Weights of a small transformer language model: 10 layers.
MLP neurons of a small language model. Each row is named by its layer, matrix (gate and up: input weights) and neuron, and shows model dimensions 240-303. Each number is 200 + 30 x the weight over its row's rms, rounded and kept within 0 to 999. A neuron's up and down rows have the sign that makes its largest values positive.
After each neuron's rows, "fires on" lists the tokens most often at its 100 highest values on Wikipedia text that the model never trained on. A number after a token or word is its count.

L6.gate416,254,208,145,204,191,208,214,277,170,231,176,193,232,208,204,200,246,226,208,164,198,214,176,218,177,194,183,228,132,205,158,190,200,222,199,236,217,188,221,194,207,174,232,238,208,195,172,219,217,155,245,201,166,188,169,181,180,236,230,173,179,193,192,136
L6.up416,254,203,241,235,197,237,138,232,209,205,171,216,210,192,250,223,225,163,194,204,186,208,227,208,180,154,187,190,222,202,154,202,204,225,199,143,241,150,210,174,216,204,195,178,173,187,163,222,116,200,191,217,191,134,134,183,159,214,193,154,171,171,221,195
fires on: " \"" 59, "\n" 7, "'" 5

L5.gate779,224,152,200,203,199,140,180,216,179,213,175,234,210,234,225,201,262,238,185,231,173,185,214,147,187,225,207,181,191,182,168,195,214,170,194,181,255,281,182,209,193,209,155,208,171,203,167,201,174,197,292,181,163,189,222,167,190,177,229,174,231,188,232,180
L5.up779,242,223,205,220,143,170,200,227,215,158,205,123,239,227,149,208,189,230,151,187,196,195,252,158,183,234,229,175,264,196,223,213,234,223,164,199,216,177,166,220,236,204,144,199,197,199,196,198,209,254,209,223,186,158,203,159,219,237,228,208,207,200,260,144
fires on: "il" 26, " work" 11, "ed" 8, "an" 6

L6.gate813,175,225,183,160,163,173,182,244,228,198,223,189,146,253,214,226,219,153,232,207,205,238,142,237,239,226,182,175,221,193,198,252,166,219,178,184,236,229,184,174,197,198,192,207,131,171,178,246,162,191,162,161,249,167,210,211,196,223,252,223,183,227,189,229
L6.up813,208,201,171,201,174,197,176,227,176,209,176,181,193,264,229,203,172,168,237,241,159,230,153,197,246,215,193,264,208,247,208,214,203,225,145,216,198,245,177,178,219,226,194,220,162,225,150,155,194,180,145,215,180,164,160,221,199,189,235,222,191,212,168,230
fires on: "R" 21, "O" 12, "N" 10, "S" 9, "A" 8, "C" 8

L5.gate322,170,161,234,168,195,180,198,266,205,201,222,164,206,190,219,250,209,170,193,254,144,215,178,212,223,215,204,204,214,231,165,244,164,237,206,206,210,211,157,221,294,231,230,216,167,226,224,224,160,212,239,239,174,203,197,165,245,212,236,127,220,161,204,186
L5.up322,237,264,233,207,163,210,194,256,215,245,183,180,237,220,239,162,181,212,191,227,247,199,225,232,181,205,243,205,161,227,196,252,149,183,152,201,192,245,235,255,212,219,177,203,195,237,154,257,210,210,189,214,222,170,224,160,259,223,168,177,217,200,173,189
fires on: "ed" 50, "born" 33, "ated" 4

L3.gate408,198,196,199,157,218,207,254,183,218,210,189,201,134,178,239,201,176,257,189,180,203,211,169,240,173,208,183,150,110,182,176,179,181,219,191,221,216,166,201,225,185,215,214,225,207,244,227,235,171,194,190,210,241,200,173,203,174,196,195,179,199,144,201,258
L3.up408,166,211,244,206,209,180,191,221,165,246,185,147,203,178,236,215,207,232,158,209,223,226,195,198,221,178,99,210,220,225,217,254,195,245,214,220,193,203,197,197,149,218,214,201,186,246,190,160,226,241,173,162,194,249,215,221,217,242,211,214,245,203,160,221
fires on: "ur" 19, "ain" 13, "c" 12, "ner" 7, "im" 6, "ant" 6

L5.gate792,154,224,195,230,143,227,220,209,213,183,199,182,211,225,208,238,169,218,192,226,170,218,190,247,184,137,213,226,199,202,189,200,166,197,166,223,227,194,170,199,201,247,211,168,184,223,181,236,198,214,186,179,182,271,209,161,160,261,178,206,212,209,198,153
L5.up792,179,202,225,223,169,146,188,248,200,229,128,235,258,194,193,172,157,214,161,243,180,217,199,177,200,208,217,236,153,214,207,250,164,151,212,234,210,203,204,213,224,208,196,177,215,132,151,215,141,215,170,242,244,212,210,167,239,185,245,171,136,214,171,220
fires on: "amp" 21, "ed" 15, "ing" 8, "al" 8, "an" 7

L3.gate435,178,172,240,224,190,208,260,115,231,168,173,206,173,234,199,173,166,223,189,235,174,186,106,224,208,172,166,189,185,204,166,212,213,204,170,184,162,211,207,191,191,200,240,204,194,192,164,278,206,221,265,220,240,178,218,271,231,207,217,167,233,189,204,165
L3.up435,198,232,215,180,248,209,191,143,255,248,227,171,194,212,212,212,179,180,137,237,177,168,190,169,254,213,149,169,173,214,203,168,166,222,243,171,170,180,188,154,175,169,199,225,185,235,198,209,211,228,221,161,235,253,192,194,204,196,265,204,211,173,160,227
fires on: "on" 24, "and" 18, "ant" 14, "ard" 12, "ner" 5, "n" 4

L5.gate490,190,199,173,202,183,252,212,206,161,191,195,161,222,216,225,171,266,210,221,179,163,202,205,220,263,226,171,186,163,184,170,164,198,189,187,179,195,239,238,217,211,220,203,236,172,173,181,172,161,171,218,213,159,195,242,191,228,249,166,193,238,159,187,209
L5.up490,218,246,201,213,157,229,171,192,178,201,208,194,227,212,202,209,203,246,165,225,208,171,213,209,148,177,178,213,218,218,208,223,174,220,170,184,172,223,179,193,194,218,257,188,213,146,202,215,172,177,205,240,293,181,200,196,272,203,196,189,221,223,192,205
fires on: "ed" 31, "re" 27, "ted" 6, "d" 6, "Note" 4, " by" 4

L6.gate748,244,184,191,164,220,185,205,297,200,185,194,183,189,239,248,203,137,231,211,190,148,187,222,260,184,195,175,220,177,196,142,188,219,200,186,191,194,193,182,172,183,184,197,164,197,217,223,241,193,206,199,142,209,194,202,221,183,235,215,146,233,201,175,209
L6.up748,224,210,198,203,195,153,217,174,250,191,191,165,193,204,224,160,167,170,224,269,242,170,198,198,218,207,162,116,175,238,200,159,176,210,232,167,195,156,178,207,152,209,175,231,129,178,174,243,184,241,200,204,208,223,177,196,167,177,210,213,199,151,232,239
fires on: "app" 27, "b" 20, "g" 11, "ce" 7, " since" 5

L5.gate589,263,213,191,175,181,189,194,240,200,190,205,195,183,216,214,176,189,249,173,189,170,183,185,186,204,222,246,208,208,193,175,229,214,215,199,157,172,188,239,188,264,166,219,242,196,230,175,176,152,198,243,246,193,179,185,200,162,206,200,152,216,221,191,248
L5.up589,206,191,190,278,235,174,198,215,220,221,221,205,224,234,197,232,172,212,156,169,202,181,191,155,201,168,208,216,171,205,181,154,202,219,173,168,187,219,159,207,204,178,238,193,169,197,158,176,160,200,167,208,197,180,217,224,128,236,170,162,201,141,212,186
fires on: "\n" 43, " |" 27, ")" 17

L5.gate450,205,232,255,209,221,224,169,169,200,142,216,215,187,249,198,199,216,180,175,218,206,204,141,169,200,203,159,264,239,199,200,152,192,245,147,189,175,180,201,175,178,249,207,195,180,225,219,254,177,195,235,199,251,225,192,175,171,274,237,197,212,160,163,195
L5.up450,172,263,214,178,198,254,176,185,199,207,234,205,251,272,218,229,232,224,201,231,193,223,144,207,178,195,187,237,198,201,190,174,182,192,205,159,235,185,186,211,190,198,199,147,195,190,251,209,207,188,179,236,205,229,214,158,205,217,209,189,235,160,246,246
fires on: "." 41, "'" 15, "lo" 5

L6.gate549,166,180,223,224,183,217,242,154,139,169,230,188,161,219,199,210,196,220,241,201,158,252,225,216,177,167,229,134,185,176,161,212,166,220,156,210,170,183,150,255,242,219,188,205,184,119,195,200,248,212,181,231,259,149,193,221,187,206,207,163,173,164,175,240
L6.up549,158,218,172,209,174,222,186,187,198,144,178,217,195,178,208,169,191,148,211,162,255,259,174,212,199,201,217,171,139,193,191,175,193,206,225,188,175,206,188,225,229,183,111,180,191,160,177,172,159,182,223,216,189,215,179,173,209,176,198,191,217,211,193,149
fires on: "s" 30, "es" 16, "il" 5, "5" 4, "t" 4, "re" 4

L6.gate115,195,201,233,202,188,151,172,227,233,208,246,201,198,181,295,199,161,154,255,173,187,146,177,208,243,220,228,201,187,244,167,190,225,191,217,196,185,184,201,204,164,156,200,196,202,256,206,231,200,203,199,141,199,203,221,164,232,183,230,190,192,163,197,191
L6.up115,266,190,230,156,156,182,192,193,186,156,157,167,194,257,193,174,200,186,234,203,246,267,234,240,146,203,147,153,209,166,177,164,175,198,230,186,153,214,203,228,187,262,197,235,154,179,161,198,220,258,166,212,171,239,164,179,182,178,193,220,246,147,179,233
fires on: " g" 47, "g" 14, "ce" 14, " G" 6, "der" 4

L5.gate476,199,235,210,211,175,203,182,209,193,241,225,186,213,226,233,182,161,215,172,198,233,237,204,238,209,212,201,222,201,146,159,217,206,195,170,218,178,248,167,143,232,201,198,129,236,187,234,170,186,190,202,221,230,147,187,189,192,162,177,161,178,181,282,215
L5.up476,188,226,154,225,213,217,178,174,186,142,179,168,150,158,202,201,199,116,158,172,221,240,208,194,231,165,174,197,235,206,218,217,189,145,176,213,246,214,109,200,221,166,239,183,219,179,174,213,180,202,257,192,221,194,156,221,213,213,188,192,207,188,238,206
fires on: "s" 51, "for" 9, "ot" 7, "l" 7, "ak" 6

L6.gate759,221,262,203,179,158,200,240,169,221,219,197,190,183,242,214,217,189,212,184,221,238,228,139,223,243,189,242,208,209,152,182,258,205,207,173,191,171,198,168,218,198,173,161,205,154,184,145,250,211,217,215,206,199,171,218,245,230,207,210,169,185,203,229,194
L6.up759,189,165,199,225,191,239,192,136,199,126,167,169,219,220,227,227,149,176,186,228,193,265,210,257,251,173,186,211,166,157,170,240,241,191,230,167,217,202,167,194,202,200,211,192,156,141,201,196,212,246,193,162,223,134,220,191,224,194,223,196,135,160,176,221
fires on: "al" 13, "el" 13, "ally" 12, " El" 11, "s" 9, "l" 7

L6.gate188,216,235,215,204,209,212,260,231,180,161,221,243,148,267,210,202,245,209,206,171,215,251,173,228,233,175,226,183,181,197,165,186,206,227,193,200,160,186,234,215,176,174,199,175,225,197,167,226,221,229,232,205,225,276,199,184,161,215,216,192,255,218,182,200
L6.up188,171,230,190,174,173,190,182,153,160,171,204,210,137,218,223,205,251,198,272,216,193,170,178,185,182,245,243,203,169,233,186,215,184,215,258,165,198,158,186,200,247,243,187,242,233,159,207,157,183,184,191,179,188,191,238,203,184,237,220,182,189,223,237,185
fires on: "n" 44, "ve" 15, "r" 13, "e" 8, "v" 4

L5.gate302,225,195,201,191,208,191,157,219,192,215,159,191,260,191,211,217,154,215,208,191,160,238,225,207,180,206,226,216,245,199,149,232,174,213,216,172,231,158,175,200,195,203,240,188,184,210,263,163,166,180,223,228,207,173,207,183,190,263,241,174,272,201,207,200
L5.up302,192,256,235,173,151,230,175,206,246,214,233,128,153,282,213,208,223,210,134,173,238,195,181,235,234,223,212,230,191,191,188,190,160,170,216,197,236,182,197,196,201,265,210,203,245,214,219,220,230,102,162,211,210,155,187,215,234,203,227,197,253,191,217,204
fires on: "ed" 12, " work" 12, "ing" 11, "mu" 8, " served" 7, " support" 7

L6.gate221,227,256,182,194,180,257,167,202,217,171,210,209,201,209,169,228,247,188,169,171,230,165,169,167,211,172,186,210,221,185,201,162,107,187,187,177,231,193,194,282,249,278,246,205,184,158,206,154,170,162,206,227,214,215,189,199,142,236,213,209,173,196,192,220
L6.up221,192,165,212,181,235,208,190,176,152,194,236,217,219,191,232,190,196,211,184,198,179,219,183,201,216,225,198,193,219,180,226,237,200,219,208,234,237,182,194,228,194,191,220,119,197,183,220,146,234,184,183,230,185,200,153,157,162,209,192,251,215,180,239,190
fires on: "\"" 15, " University" 11, "'" 9, "g" 6, " \"" 6, " at" 5

L6.gate778,207,174,205,187,192,210,166,240,217,223,176,175,178,213,201,208,212,233,129,215,211,161,178,241,149,199,236,185,199,226,166,232,197,227,214,214,198,146,243,241,147,234,232,168,200,180,184,223,209,167,232,210,175,206,173,176,243,224,228,147,188,206,196,131
L6.up778,244,231,191,198,196,177,202,176,190,174,193,176,198,218,175,249,179,231,188,219,168,206,257,223,202,167,241,188,218,206,183,216,176,242,139,200,199,227,176,219,133,213,192,174,202,199,194,198,239,202,205,222,192,172,173,159,227,218,191,200,211,160,193,158
fires on: "ed" 14, " that" 13, "ing" 9, " previous" 7, " following" 6, "th" 6

L5.gate495,193,188,200,206,227,198,208,241,204,177,190,223,166,260,192,224,151,155,184,173,178,185,201,251,178,197,213,222,208,218,156,205,174,222,154,187,233,235,180,231,193,200,172,216,119,203,184,230,241,243,198,215,172,169,183,195,193,199,208,145,203,224,164,215
L5.up495,211,236,198,160,187,231,176,200,223,201,214,208,200,226,246,224,168,143,227,238,157,237,212,227,216,237,208,215,187,216,191,257,244,197,185,202,209,181,191,283,144,205,167,219,195,197,142,252,152,227,208,216,241,128,204,222,171,221,237,204,197,209,197,144
fires on: "A" 26, "O" 11, "L" 10, "S" 9, "R" 8, "D" 6

L6.gate52,156,225,184,239,177,172,183,203,259,234,223,165,236,218,238,240,163,188,203,195,273,157,221,232,188,205,224,158,181,232,134,186,153,201,171,159,200,187,185,221,233,231,296,200,215,210,179,161,126,181,242,182,165,214,216,214,210,199,237,148,201,165,240,159
L6.up52,233,214,196,213,144,224,191,262,276,175,218,179,174,201,203,201,214,180,227,173,177,187,182,211,200,152,226,233,195,194,210,174,190,165,176,236,178,221,230,232,135,246,192,213,156,213,163,151,209,215,191,189,232,191,183,180,260,213,147,219,211,166,205,193
fires on: "ing" 17, "ed" 16, "born" 15, "leg" 6, "le" 5